python train.py --n_layer=10 --head_dim=64 --d_mlp=704 --activation="swiglu" --norm_eps=1e-05 --qk_norm=true --beta1=0.9 --beta2=0.99 --warmup_steps=283 --batch_tokens=[8192, 16384, 32768] --doc_mask=true
MLP neurons of a small language model. Each row is named by its layer, matrix (gate and up: input weights) and neuron, and shows model dimensions 48-239. Each number is 128 + 24 x the weight over its row's rms, rounded and kept within 0 to 255. Numbers have three digits each. A neuron's up and down rows have the sign that makes its largest values positive.
After each neuron's rows, "fires after" lists the tokens most often just before its 100 highest values on Wikipedia text that the model never trained on; "fires in" lists the words (lower case) most often at its 100 highest values on Wikipedia text that the model never trained on.

L2.gate488:151128114155121163122114156120158135159081111096126131152128119098131135154143114136090109156132106180123087115144117127112135133131138135113121104158149069120174116102122129098152145131094134133120147138129142147128111136113066144129133090142114137121124134126091136082100128109109132147126122185097104102150123125164182135123136134082183121062140097145129114097109152120136117120129135122140162218133125095142073126104110138131122106130161179098115139144114105132168157086097123100094134159110100143103122165134130148137123160112136110083110131113109091154153151120131160120
L2.up488:087127112147122168173103203117115155156129129129170118115169163084173142119062121178138129170128053177082165152130118141122138106133125151142111099128165130148141128133100134062132159153127127113141095118136153114069120134155122148156147140122105099108111111154081132112089105149098131112145166110111130129144159137146091117072118108111153135117106105117139113090102118097135124112125156113150150119083152111119131136155101170127072121124099153130150147126102169131118095088117090132120125137126110123127136127140168134155141158122132121145067123090131080156143124131118113111
fires after: "1", "3"
fires in: "11", "31", "110", "115", "119"

L4.gate495:088102086122098162130153124124190122080150128139103121144149141162120142148134128136133096083121109104132094137093104112098132099109126158134159097108134100096148126127145101133129154152143099110099116122157129138150124089142134143092123141140097094129072152146127122140152152109153109115172122142158144141144172095134163151092125159125116128126149139124149129121086145141105133132154112159155159121143121135126124129122111159102160092131144102174104135075184144125110188140124102098150105150151127126138113081105135137137092128121157149136099129120129129082146125108100115140
L4.up495:162097084146134114138137168130103170101108084105167110159084125130144123129136125130143179134108120127109114145116110098130121169106110117117102090128138123120123117153146145117093095156146171126128194162123108083139163100141107144108065139126137136090171081091112121107112163165146145113119130112159180118114135107118094140122145136128126117141130123110111164150134111105124109121153092123135092159126156118104127146109145110119110123116126165142124122115140093159156109194141171098109100159115151127135081093161128153140102138136104151108114093131114139114095123124105108099
fires after: "."
fires in: "8", "3", "2", "7", "9", "4"

L2.gate220:114175089157151148131091122096162174092090120116134114145152135123127153113101126150154094141108135112093157178134120148145107101137131144149144074145095110140105119093138169133143105170142130140079185124151121147119121140138107110140089110118118144184161117118082150104130095065134109133131155150114106134065112148136135144129132116146129131132114105144128089101120116127134151152117173135145061141105157119111165123098148166132153169142104123097157104130124136136107144140120144163163144125125150143112142190135120088154103147117100185183107118132126121147133174136130117187
L2.up220:148128116123088125122126117164143122124101096149117146133107109087124139102127139194150153116103117126161118126136098120089126136132149097132116103119108116128117098110182121154114098147161116158109132149113091119065131114159122145113184152144176116165115097098178114119114116139157152127180110139149153109150157169101163126153151114125129157117122088139133125087186115162106140130142120136109167097168150108117132090117151156135066105110127142153124106136086144140141146121094111069137216165129148123129146144127120110105107154110139105131125123108135171125135121144170123152
fires after: ",", "0", ":", "1", "3", " the"
fires in: "000", "00"

L2.gate577:142149178121136176104143147091153133040143108135110106159166102151131127119097171135110123162135132088104105144112126116140135114118099114122085162177139166120119145098146121127103081126160103087175106109150126156111104097127179131125134118144123164178131153143115112129161100158140112149175104126120159146105123126164164094113133158149123137128070147175141140118154117126165149136166155183131107107104134151153130123118121140173118156145157073093129105130141093146137117122156124140152116151115128099143146135130143113090158139099123140161145163128123086133137133112121145117
L2.up577:142187105118082137113114117153151167141152144110115113135139144114169109155169122140113113146104092157125184148146141116089111147132119150125144083160141141136144124147110121111115116164153092142168139139144089086107132127139131124136166145134188096093088119136114146145103059078159128118153131099109114113073148123156101098153117136120103119151164064142134124095154111123108126138105121157136107118119120096094156120137112139105194133130150105129116160119133102109118112169102185087139090124104151105113123132116105122147149132082096117127137139091085062096128118140115147116
fires after: "0", ",", "4"
fires in: "000", "500", "400"

L3.gate447:115102157183117089150162118146105134130146162150136168079136137135102106146143080138133164118155111084135149161111147099107145109137150177127111130118129117132137111161149154121109122167101139088085130131131151126128128103095118125114131150115118085167165142112092114103145153135118162088137104164113143126125131079079130106123113120141121090141153062094125158125084124135155147143126140124124141142150173126120116114109120111138150138129134124121152117142127058126156155180112131080096114110149153088125090132128149119154155138133141164125099127122142088144114166116091105130
L3.up447:141111126175114131124131169108143105147171092123129140104120160157156124088135135132176117136080185155135138113134133145105136109135105135113115155110121138129171135121091113087139097122135093152136136105126127149087132156137100124113161112216140128083096112150140157170077131099121112107114128152077152163160107114073140143151075162113162123065123122104187103159085144132132149120109129104117141152123147135119155171121110118106140114139150132106111154105171131126081107102160125139181129127164111134121130137131128124124124115147132107102127113135126114109160112145122126147
fires after: ".", ",", " where", " as"
fires in: "it", "they", "its"

L3.gate117:092085068089102132126144171136102116107165095188129099142155133102134095128141143158146106175138161143135107142127171142127133135123158130107095109125126105113142113149144116099145129164153132135106088138161132106115138141106097139143179160106110123119131098112126115163129189113137190110161159145127129144107078124087137130146093143052104146120110111162136132126088100160116099153118111141115161099137094153092102131094090091144156095095117130149158131116155134125146112177144131085148118129128131133112153141134131149093119130117148100125140130140131089087146068142130123104
L3.up117:127156129147147122144126108096134154120171105111093126087131173126096092112152122077163123109150164148125130127140135110138130144157111132159142157124119115106160145122137151138127169109136122081098122150148156115089149143122137116074110145173113119109117148146105149109149114158151128171138111139121185144124140123104144135120165135169169133130132128085124096155156137094115130116139154119088177158144120118124113137147110093154131120112147097080149171143108100108148115129129124113151178170148130151098177176110153139142130132151118126119109105137115106092124177142061114148
fires after: ".", ",", "+", "-", " •"
fires in: "it", "which", "total", "length", "its", "by"

L3.gate15:110152115150090128153107155141144157146128144107126107117126123080115135115073141131097103173098060186119154141136143125148111112117132109110159135121105133146123113170144133081175171170132156121133064113143106133105123146119110130151120143125151126128123096158061107128147127140131127112087096152131100110136117156107086139128142151122084154145104141158088143125115095131104131120136152138114131109131120114118113142101117110141078135105105136130160109128096184125117136097126133119107154124106129131115071145163170127141114143113109144129111146149128137113104104127106100136
L3.up15:122110112120099125133127142130127129115122149092154162118104121079136151118105136140128126154135087163163100134132136132142105129109122147119170091169144131119129145129178119108131204141138166112136113127087130142143115163118089101167126176158152108145091129147083167133155135141123079113133129172129144070123138144127138105146146162078133090095126146110125110096151118148118115132153103129135161160103134135143102124124131141148129118136145146129108083129133131144125111117144102113149164153134106159123082143156128097125072147117097127134088165137164114103145153094152115156
fires after: "1", "2", "3", "5"
fires in: "11", "10", "21", "31"

L4.gate513:134110118116093148109119111115188116093112125172104129133093119050131102127159172130124165142113101150129136111112181083125098138090114159118122098095119115101130105147141128112128118184128109108125095123123139127164107120141112135158140078154105130122136090087126108125103140126121131073158147166132140118156185142115122120137102145136144131116143154163150088178098144121147126141178137088152146127146157145118141131147087137116147119144121088117132120112171160106129125152120141128090124133099150137143120120154133099114130186153136125091127159111103107134151151131109113092
L4.up513:126124139152133131116126161118101111116166148129106178113153143151139153122195150125144103152124145112189110154135088152128116151121138134137120162140092093125163119135187150098167136135132092190133126106125139041129082115084147146120143121142151127136105120130119154129099106152130164114162106145108133144118125059128147118131119133078106133155137137095137155148106176132118121138159074162127099127094123087093149106121144126140123165122172134099128140152163133131118088152158179086138093134126129149154094133134146095115117101124099111107153115127099133117122173112123101084
fires after: ".", "8", "0"
fires in: "2", "3", "1", "9", "4"

L3.gate126:104105121116087159133124118088132164112174087117143152157130176137145165119135119151132120140103109110145144106124128121093141155104150156133121131107092121117073101120148108124157130099122089100181126128152082152138156132112149132130160133124120107136150116135084114119109142113124142085169129183176138126101090104132149114093128122120160133131097148138126155092122172150156092121159142156146165130154168109101120175143102160111093143127154111143091111101124172109101140110159131106126122131126178166155074130147108131187093153135121098096122137152106133123124133101102080146
L3.up126:153147126141097116131099116166105112105110126156088129120101105082085067129106151110127108106151143119172087109131127090189084179117112118110103096107108138081114178155126129139148144151148161145116143130149158138104114110158098135159119132130134115163144120089109128117147128130087124116120112189155155111101112148142107122173115138160165109150126147110141138170098137099167150149137135090145117160109139091161175115129119146143083110168124100093124138101126156111134136144117108103115123119124138139129127141149159065135164156141126105124088133143144139123137102128117144134
fires after: ".", "2", "9"
fires in: "3", "0", "1", "2"

L3.gate633:111130107141162134163126144157108131126135140157102072108140116111155113129125140128129176155132118123145147110110141171145144177130164118107138151116122197105130122114101130083110117122158166106159124083094122142161108154133064106148111149131129090127155067190108108138116176139129148111172134130085119109142169144118117134146118131101142125087136137120110129142111145141142102123128073128118200115135106129146152146112127143098093122141125094077148149146133130149102116137166139127146155116133129111146116153175147188115173157128109110094144150130110100096140108136136086103
L3.up633:101142150142127102132182145115121130143141189117081117123183122105154151125119136148122115145149095169087157119097117141111145102122150110117123108121120116106144115104122139125122185131117150182088148127147130126089133121144107129193156134153132132116157132128132130074133106130096122118109116140098128149100114166113100113167106136132167134128159098116132169087135123144143083095130140124172143125050153162145159136129143152105155121141136096142087125146116119162147122122161113124092148101135099109147140111143144119120152124101145146137128101115137151137138148131132096135
fires after: "1", " age", " out", " Battle", " summer", " city"
fires in: "of", "10", "13"

L3.gate112:119106090100109140117107136130120172139118156103113105092134115078126108105090128157117140163119092127116152156106094132115142178127130153086133139119110157134137125130108137076135110150144140080146092166168161104118118135180112138174154197129093100174106114150134091098117137150097116071143135146118156148082133124157107120096122159145171148128105086093093134091123125122133135129142151101152178094132135145132124127164118087109067095088123110126109122125103155139126108127136150144110138131106121138130095123145085137127123131109122097099121132127125154140111142125151107121
L3.up112:065121179094123170131095118125146108131124144109119134118124133091105174130107123085114114114141124141149142174113146152117120107118137102146127116127088110095106138091152144147132129126156199087092155129119197191154123157091113131157167126155118100104137123087131139107156129093155148182132121146112109101164155144163137156155125089085145093144109107108121097100119139115088113137129132149164123156129129102151109130146133169135133141130146133093122162140144128140142169122103130114154123126122130160137139091162162121127140120149141123155171136160141177130149138111128164156
fires after: "1", "2"
fires in: "10", "12", "13", "18", "11", "100"

L3.gate114:129117103183098161109120121107142164109130125165118143129173125110134108129175119176164118125126124156141086137131139145156096101143145169132118115132130124091130116112110137112094129142150131140153144121138117079073100097124090140100081101129152110093100120131048129105138144105169101130118104160165180110161158152087152111159146134137131144098111144134149178113138154126123144142118128099156158147104133102139112091134144149164113165105136089134124090149149130138128114129085116116126122171112171188111116170150134135108142106121100129138121145104112122088174132111124118098
L3.up114:128114111114103144121096079153109144077127114146099107133151120146132107129194129122107120164161123128120145114131116091119131131161129183122127142112112089139139110134147178148120114156113121134085130158145111110126118114153124168060078114179138129149136137120132155108067150138101100149153106102177195129121173169134131168149165110139141094143148128128113157145165210104116126102097138148169087137112149141137118104095152135145147149137134128118125077098110148128123164140117146123123101168141127163108139109146147156135134131109112140150142094152126115150141132136135128124
fires after: ".", "–", "°", ":"
fires in: "0", "3", "00", "06", "08", "31"

L3.gate235:113120107154088134120182126079110124114162111138110141101174158154135119140155110122125130134096158125129127124152134123080117141140129119131105122098140132108159128124109142102117137147089130122097130081144142148100103129140102151105120140149171107144114115131086178128122107118136149098125118159118122161126124153116102135121116173119116120111073101127142133105084135119168094128081082099140176107157165135144122146132115136107135118141185116158116143133168092158198097130158121093148140147108135120113115121171105144086157143122106123082129129146117085119171110150145101107
L3.up235:120138140129109082146104141174121156139110184147083159113148169125109125144173115140086122112094107115131154144131126137095145141164161108112133159113094135160153117126144151127131107162136128149087142104138181069102102098129102112159132122110150127106108133106160126160139094128109122099103106101153113120103106135102123161119075135109077126146140098167094108172117107128120112142096102108141124135129131146130104116127103059102185139139134122107134122142137124136149113145103157086142125109149125158118108112140132158170131151123137159097151084102097106148114173145150147125
fires after: ".", ",", "\n"
fires in: "he", "it", "his", "555"

L4.gate692:156161125153128141102099179127176135154122128123156117110161129097141148151126141134092098143156092175139085148129166130097147135161162127156088103173153141107127108094119112111124169148112180099124124114120162174130119128110086148130160145164130128156128156150080137123115145123157153107162080180119139094160119137167143158083168140086145097090148136116100110094140125162143100142144129171110154156137137135131086121118130150133121114143122149128109169129120102132166141110103141157116157152124094128117130161163125142116145127143142130108118131159096145077138135133154165123
L4.up692:071136138170109153128123162095116131166150158103124096083111143108137137117104127126111105153118068185113125187130123141141152130119118148117150167131155104144156159118107131102143149134159173110158086120104141138112124164107090108143129170158131105100113113110135121112152108130091123150097133156095151125130137137126111117082159140152130104124123135070101120108121123104130082104123122140162132095117109110150110139120055132124072134159135137126092126170099140127120116066121120110125184144116110140106096112162149108122127157104119163127102111142140101145091150125132089147
fires after: "1"
fires in: "10", "11", "100", "119"